{
  "d_model": 256,
  "n_kv_head": 4,
  "d_mlp": 256,
  "norm_eps": 1e-05,
  "positions": "rope",
  "tie_embeddings": false,
  "init_std_o": 0.00545,
  "init_std_up": 0.0327,
  "optimizer": "adamw",
  "lr_head": 0.00383,
  "warmup_steps": 562,
  "decay_shape": "cos",
  "final_lr_fraction": 0.0,
  "doc_mask": false,
  "train_tokens": 215800000
}
MLP neurons of a small language model. Each row is named by its layer, matrix (gate and up: input weights) and neuron, and shows model dimensions 32-127. Each number is 128 + 24 x the weight over its row's rms, rounded and kept within 0 to 255. Numbers have three digits each. A neuron's up and down rows have the sign that makes its largest values positive.
After each neuron's rows, "fires after" lists the tokens most often just before its 100 highest values on Wikipedia text that the model never trained on.

L12.gate50:117109067122131118134094054119145153109146099098151130118116139110155143138152157175140114159134100122133115093185122106154102119133139105116115134128124116131126105103086126119162145123125158114114137125174106109111108113155161134140105124160151095128165092150112136146113131136148160098
L12.up50:116084081132104128118128093134120098136101112163147164152100109108121154111093141118159135146097134117146115093138103124142121128108147131118134150149136174144124085108099128123098100124129107103104150081162128095111149118159160141183158150134158165140068148148135136117126130102059124117
fires after: "H", "S", "T", "h", "F", "A"

L8.gate145:093119146085100095128155136123076127106157114110166115122078149112144106157127125173115060098128123151102130135107177109133140183128174126133179118063112145114146135159109135120144126102141129125127122156123141129062135121135108132135068187111153128085116115138150102129110115144109148137
L8.up145:161166094121119133133121142126109122084156115168171133102081141115154082141153120144133085148160104169112139126155141143128152142157130140161127119112121138106133118155157098158117118113153116105127144142128146163115135097102106145143120154142125107094117074096173133123187091126158132146
fires after: "  ", "\n    ", "|", ")", ":", "ep"

L13.gate44:139099139129111123160089109146137159126106176123125119087114119108090124170121115107160151163135164143105124122162129136165168139132120147109146147151158149118104132109163101142139181127115143120145127146126099115153132081158138095130123119110157120136142148130097119108159105106089138148
L13.up44:117094164128136101100140106098131123131094176160152139123110110144105121112153094137133120136116133150147165106145080134119128132117138125101144127119151113041154141137104108109121122136146098105126087142156105092125150208154131122197167123090105105156113154114115106140114114128106082131
fires after: "E", "F", "f", "H", "S", "D"

L14.gate20:093167114151147128112110151141124123108135155145134097151110133105179093139127110139105156151140096103079137140118131164132158160153098157144129138107135147139154142112130109098152113112120123114162123109098136127153151156160176131145106134122102132138153110088120162114128114106168081168
L14.up20:086120145093150162150157151128125103068121105162145138129052160175153130154084124132084137188061089144137123160151082150117136104109080089151105119140101142170152135152135136145159140142166109154147109135101140107098142142123134125128154143113129146136147157121114177129101108174152123111
fires after: "| ", "- ", "dist", "P"

L5.gate236:096137141129104109116124146135076115097156101115108127141132140138080102138139114149164129082087139115150134133138101135101109114148156119123103111136127122102124174109106104112132111107133122090153125101134137155112130130136134089117105123114112114109130125119102145146109104138136125128
L5.up236:126088110104126125115136125121167102107132162148114132114127131119128161135103173121166104140100125161078133080123107156090144127100148153107138093155161101136125104101074094111108124144149104139102154137110157117119104111148150097132068127140154138157070167117148125114118173143103128095
fires after: "the ", "The ", "E"

L4.gate7:130126113171120162133148179100195089132159098123110139124126120126113148114140178143143114132132110123106151135141147126172150122130155096147136134097149179113168097149130129115143137118109108149158141136151128166116061095151074107103135114113149121152082092123140129146126131117122131148
L4.up7:124123142136130103130106156148144179094115129108095130131130189117107101130132108104128131082116146090122143111095089141178153173139181162145146149134116102122114123107157159126145140136160149146143127125106131161100173141126107113128124189142137105142176124091154146114104099149127148138
fires after: "| ", "the "

L4.gate33:087169119116137150104155162141145148110102125139167152123120134099131119114100108168111116138096132170088123097140114111176124119127133145184109122082136112098091139125150116134146140103118119114164190122091151144138128135113088124134112139156155127103173135156174170124120154153167111110
L4.up33:131118137127156131100080156128157134124094116183134116112172131140130127166151137151117137135134102089116122103129136142186141169143095104134116140136124123138110144106125151126105149126145052148165138099119141134149089168120093131151125146163149113108118124120126195168108127128115165132
fires after: "| ", "- ", ". ", "/ ", ", "

L10.gate117:127149090140132129130155111135109129122134144110123165124154134144185150139161104143139155127113140127114141139132137123110157134096102147159120167112111126082122171137170098065079143127113117157146164161100121109129144120172144121127124109123131110105151129102096124141162126149123124106
L10.up117:151174120130097152165135164126119150121104145142091132154159132119138171124141098152134102104150124123130119155107141179128176134151097139149117114094112140133121143100100131119129148117146067151157143155143120144121131178186103114143103117118177121137127123122164105086182139108150182177
fires after: "==", "|", "===", ":"

L13.gate69:083129125098145098140150073126127128140105145093127163127122175147108151096110101158156114105097127114109111152171155135123100133125135132122148114143118163144111165114096147099149135090070175105117113140156141083119158144138146148109109126115153144093100118117178170144152145083117134118
L13.up69:125163159129170133156142128135152144117114110146135151124173119134160150072115119109174096113119098105158157126148102142095158092135101095121180120146105214110131127123139152120141109161119127140115103139141129112146113146130136117084140126142179112120134145128126133158148129115106151133
fires after: "| ", "He", "W ", "1"

L10.gate60:115096104190107134112103107134120127117141156141151110143129139149127165119123134143137130130093105142166122095113156120125154149153164175130094118109109113152111150130094136130089140158107120134128152138123128130092136153117132140118134109141128121176107161149166106163149131074117092134
L10.up60:132113118164106118160101140132109152112129115108152134134127129124119143107126134120195116112133103142142104097090146117111144171145125129135137180125079161121114134127100123115128181142153127129120116143100104119109107124099142127125137135140129111134106156160139111166086121111119111128
fires after: "G", "L", "W", "Mod", "D", "K"

L12.gate59:154164128133124117131158097136134096115143116142131134131153177089137082124158098147123134074075106170093122149119162136130170146142150120156132155101126130162183144092148113121137155140084113154171153142155100178147105171120133142131156147147134125079125135105145133120081160125134112150
L12.up59:124121168105121077152134148133141106093119087106135163162168095147107097106150121114092128101136145111112118170091134134106150147094180080112140107114125106128111139120091117167117125075127098130148160149086104098109168116150130130125142115132191136094164132133127089091082133099150100123
fires after: ".", "s", "S", "im", "p", "os"

L10.gate248:140136142136137097162183096081132104100170123140119080107091164089092146149102099137123136106124127102067108156126137168114099162089154135193167134113158108143167100143156107138106094129096105148155144131137089125112148127172091118145115112105136124083136140129173090155153093128138128102
L10.up248:171129140109118083066120140118107108108148139157130111135099162132127164150103150130134115135140130104126147109124119072118104160172169130134146089109134125134161171174122131120112107156143082137133146142111111157118127178151117078125088122136108066141149093165170104145150100135112170123
fires after: "|", "'"

L5.gate201:140125136115144159136167124157174157113133116153134106139114124138118162139117119122127133154129108131158124138111110155111131125125095095121125137121141112139120109141103167113137111145143107149077117076124136122092119095158129168162083164062137204089100116148147131124141112110146137152
L5.up201:109162147103143136120140119147189082104160132132162104170127112118135119135091125128114132142142138136140139141111123175106130108172059138113135164156132101120128115160138154135186139162131086130104127105142184136092126113139141137146127151131136136131069094123151134136140159141155196110
fires after: "| ", "(", "/ "

L10.gate41:122156072141109116155141115168161130099120159137121119121179125069151120102100101149135172134108122149077106112123107156161163110082156155159115106141122102102104144115114142125131187148059127139109120128101151103159136162138102144100116161056143162098129106132083090136134134105136156112
L10.up41:155160116127148132123150136160123135084130128151118166122172124125112133121146135159142166122163136124124169114121087173135127107118091130127097094144116135132084147092133113117100155134126123144125154102090179118132184155102061111100128131063145139130121087150106064151145138143142199146
fires after: "| ", "\n", "E", "Mar", "7"

L4.gate66:139141105130104159126129105090129138115149107122151099167137181107103139096117127118138150119140118099110075119110119179143126178119113140121113121121111136129129132152155110177171115161135126095074169125115139129104167163144115132172134135094111127089127165131163148107117127153139097109
L4.up66:093188105101130153107113129111113143142111088088096152106130122119113130151162141152133135156123155079159136129141183137097133163105165158128127136167123122140171125157125132101114147105125060157168154190142145115156125141132106158135099144164138119106151127137108119132156174139162122122
fires after: ". ", "==", "== ", "unning ", "also ", "\n\n"

L10.gate207:163131102168101120126128158173145145140145139157127143151101119105124158142138092115080127147124104173111108150136128106132141109155169150133108067140146118083118107129121131121051146118133102138181115171079130101133128090119138167150086106131109116151150130129132136119129129156135131137
L10.up207:133159110135113113146112144132114134148085120112145104115145142139143153112147133119105109107133082135083142187113160170142111139097133154102140158141123082167162137124133147110104139074064116143104153097137133148131184117125083117142081099123105125109139139116099155126196160158099101131
fires after: ")", "|", "served ", ";"

L6.gate92:127130150177126146144105165103117133109121132125134159141083149124098072165147124134126114097117124135114168132174112127147149103105160116141130102134133116155157167121159101128135130137136147150196163166153115154090139082143102124119151137129135116125162136143144118099074128111092075145
L6.up92:139094143118138136147118122119148153110118089108151108128142143137114106178174121130093107109123126147092187155123130149111180108123132105121173151097132141162206163108158140134120155114133109124146156112103103122117146103123168145179130147127111117149137087154187114072111136134105078130
fires after: ".", "| ", ":"

L5.gate178:123169123180154153139163171121147127121127137110132115139095137122165161109094114154113193111132097142142131133111095123122122173110096168128142128144127128133120133154098163139134112088102162131123111130126112114091129193132126161113110115141142125121130106113119136159128167111175160099
L5.up178:130109123155146187141124130105129120132153132081135119099078176141158144080160171118140126111118168125148097098142136149129165112139142190108139131098097094142127165141116104126139104141068091136156109116123115070128134161108118108158128106133140150078148105164125126099133115122102124108
fires after: "In ", "in ", ". ", "ad", "\n\n", "26 "

L9.gate81:083139109148140103142193153133132140092100159135123203126132145153149137127105131173151158084114135099148130131131134137109125156107086155109149114101121172125152162117151104100120175112148152133134106120127124131102137100133098096148121127106121127087104154115163187124104135130126102134
L9.up81:109150144119111119118149130166126153092146153144169119116118170121128123151148117128123122143079123125106149137163158183171136156177139121125139135096108124113143111150134071142145092143098098139161142101112147130099136110143125136126116129107127102099113154129155106133106141145147151153
fires after: "==", "===", "|", "."

L3.gate114:103163131141153105153141159117084136137111140127115096098126132133152080133151105143148142138130099123103169127099125115107084170157144092068123149113093142143117154125086135120114156108140165130155138080070121125165130120163118121152125094127151131136166145075134118160122137127124118147
L3.up114:160110100122159170159127155099107146155119143146088093082110129138076120109163154141172102108109126128119104135146166157115107149134163095097108137094125151143120152083103093131112168097108127138126120086090112108145113128137169093100084108092156136110137124114157094132089126119095114161
fires after: "the ", "The ", "E", "}"

L12.gate130:155072061107113133147135102122141115100099140168140135132118138112089111131112114110106152120097135136140068133156162128129123115105161101121113102097183087156154124139107112104138146127095158111115160106132124157144185126143143120124131125129151094100110152124115116169155135109120098121
L12.up130:112137085100134125079098144100127154133106108182123189135132176119097132070102113112145143128128147174146071127121145084116091133095149110102134136133141155116158108106099129121133125120156151114128173112151176120128139132137118138105153105084134164159122157100131128172131110123125123158
fires after: "G", "C", "c", "A", "-", "K"

L13.gate243:151144131121146107103096151130166112101113127122129151157095170125123156135118116113118154101093125165152124071131134103166103076157136129162166178121156124145127141104144117132127140061123140145124158173140161098164110109139178170146159106147150116095153131131092093137149131103117109103
L13.up243:141163145152191142120157128165122162104162127159082138159130146113072125111145108133096129128131145135139115170126113107121131115153141082119122140128085091096128133132119121143133131142138137120114136149120130098133135139163108147136131128163109125109135128120108133132101098130114115117
fires after: "S", "T", "K", "D", "d", "Tr"

L10.gate154:103141131182100128127123151121113056107140131181118140131160134127144143139151118159104122100113157142100122142139103117155167111153148135147139118116116116151089119126113144112146137079097106087122140111151102120154127121112092147147104093089129151095135149125107136135101117121150136092
L10.up154:168132127132106136172189129091147118143128102107112160156098130083117161134125181103136100072121160082111121137072149129142120131137096106156164160105122145125145094126099144147105128090115113174157133135107126087102118116102118135155092140172120141129112098121149080136146117085083135112
fires after: "\n", "\n\n", "'", "Region"

L9.gate104:139135091149137159152099129184151140139163122110185119176144143119138141127124125137112173130090132125112123157083150110130163130153128133126134128132115114157135109134137160132113109095088113174157115171146103130108157149175149141155142147110150127112141119143130155189138150116126143134
L9.up104:106150139128166146123107123132150112133162105141092145174153115134096166118121140123132140122117140119131130187108110113148138126160137127125162161125150166155126115149141141115120148110139094136145127166104146104118153126117105111150119154124130131081137157154125163176089190101120113143
fires after: "| ", "3", "On ", "on "

L13.gate242:126155076138113113132114132079102140079154144132110126131129143106108170131160085134091149093125112097165134142145117123153126095105108103137104107106132138109162104116107142103117101128128140145157157139128109158152119141142135113110126115132111096131150097158116101145141143123102155155
L13.up242:149167104139112142118106160147107134115130158155096128133140149124097136147160117161112157072136146074117127143096140126137140145100112135118078125102133137089180145146132129116112172086140115140186109174126148134147139146153100125091103135173157063123156130125126120121137141128092107159
fires after: "|", ".", ")"

L12.gate40:100120108178100114134151133134138140126109123145096076113124181098130149149124136172124159140143135096066124106159125130120166132104138129152102118127176086112102156118137127099136152097123161115148149168123112092113106144152099135135039119086158127140101115072140140156186144123152117150
L12.up40:162140097159141113121098090158104118134159118148131149118136139097104151154148136118083112118143112118129082152133134153164070156151159111144160089143115146144128117126130097135116153127091132126175180137146143157168122096111102150147120116096151103174140134124120081137151101143105140123
fires after: "|", "is ", ";", "the "

L5.gate114:123108137125122158102119143111132145123137117131139143084133131122107168171149133160084119131128107141108104083126072122157120093080122085112109136137142099089147113139125104113148118174125094120142082135091184120165118105141160117135118131103108144155124090127082152134138127147177125107
L5.up114:122118141189128098075118166128086132124124099146119147092112173076121100105128144137097139128091123114101170092132111160138140140149147100103159137131131118128141155126130127143144121148135137167158175077149125166126126119185104090112090148107129112149083161125136113128127141166124087097
fires after: "The ", "the ", "announced ", "Con", "air"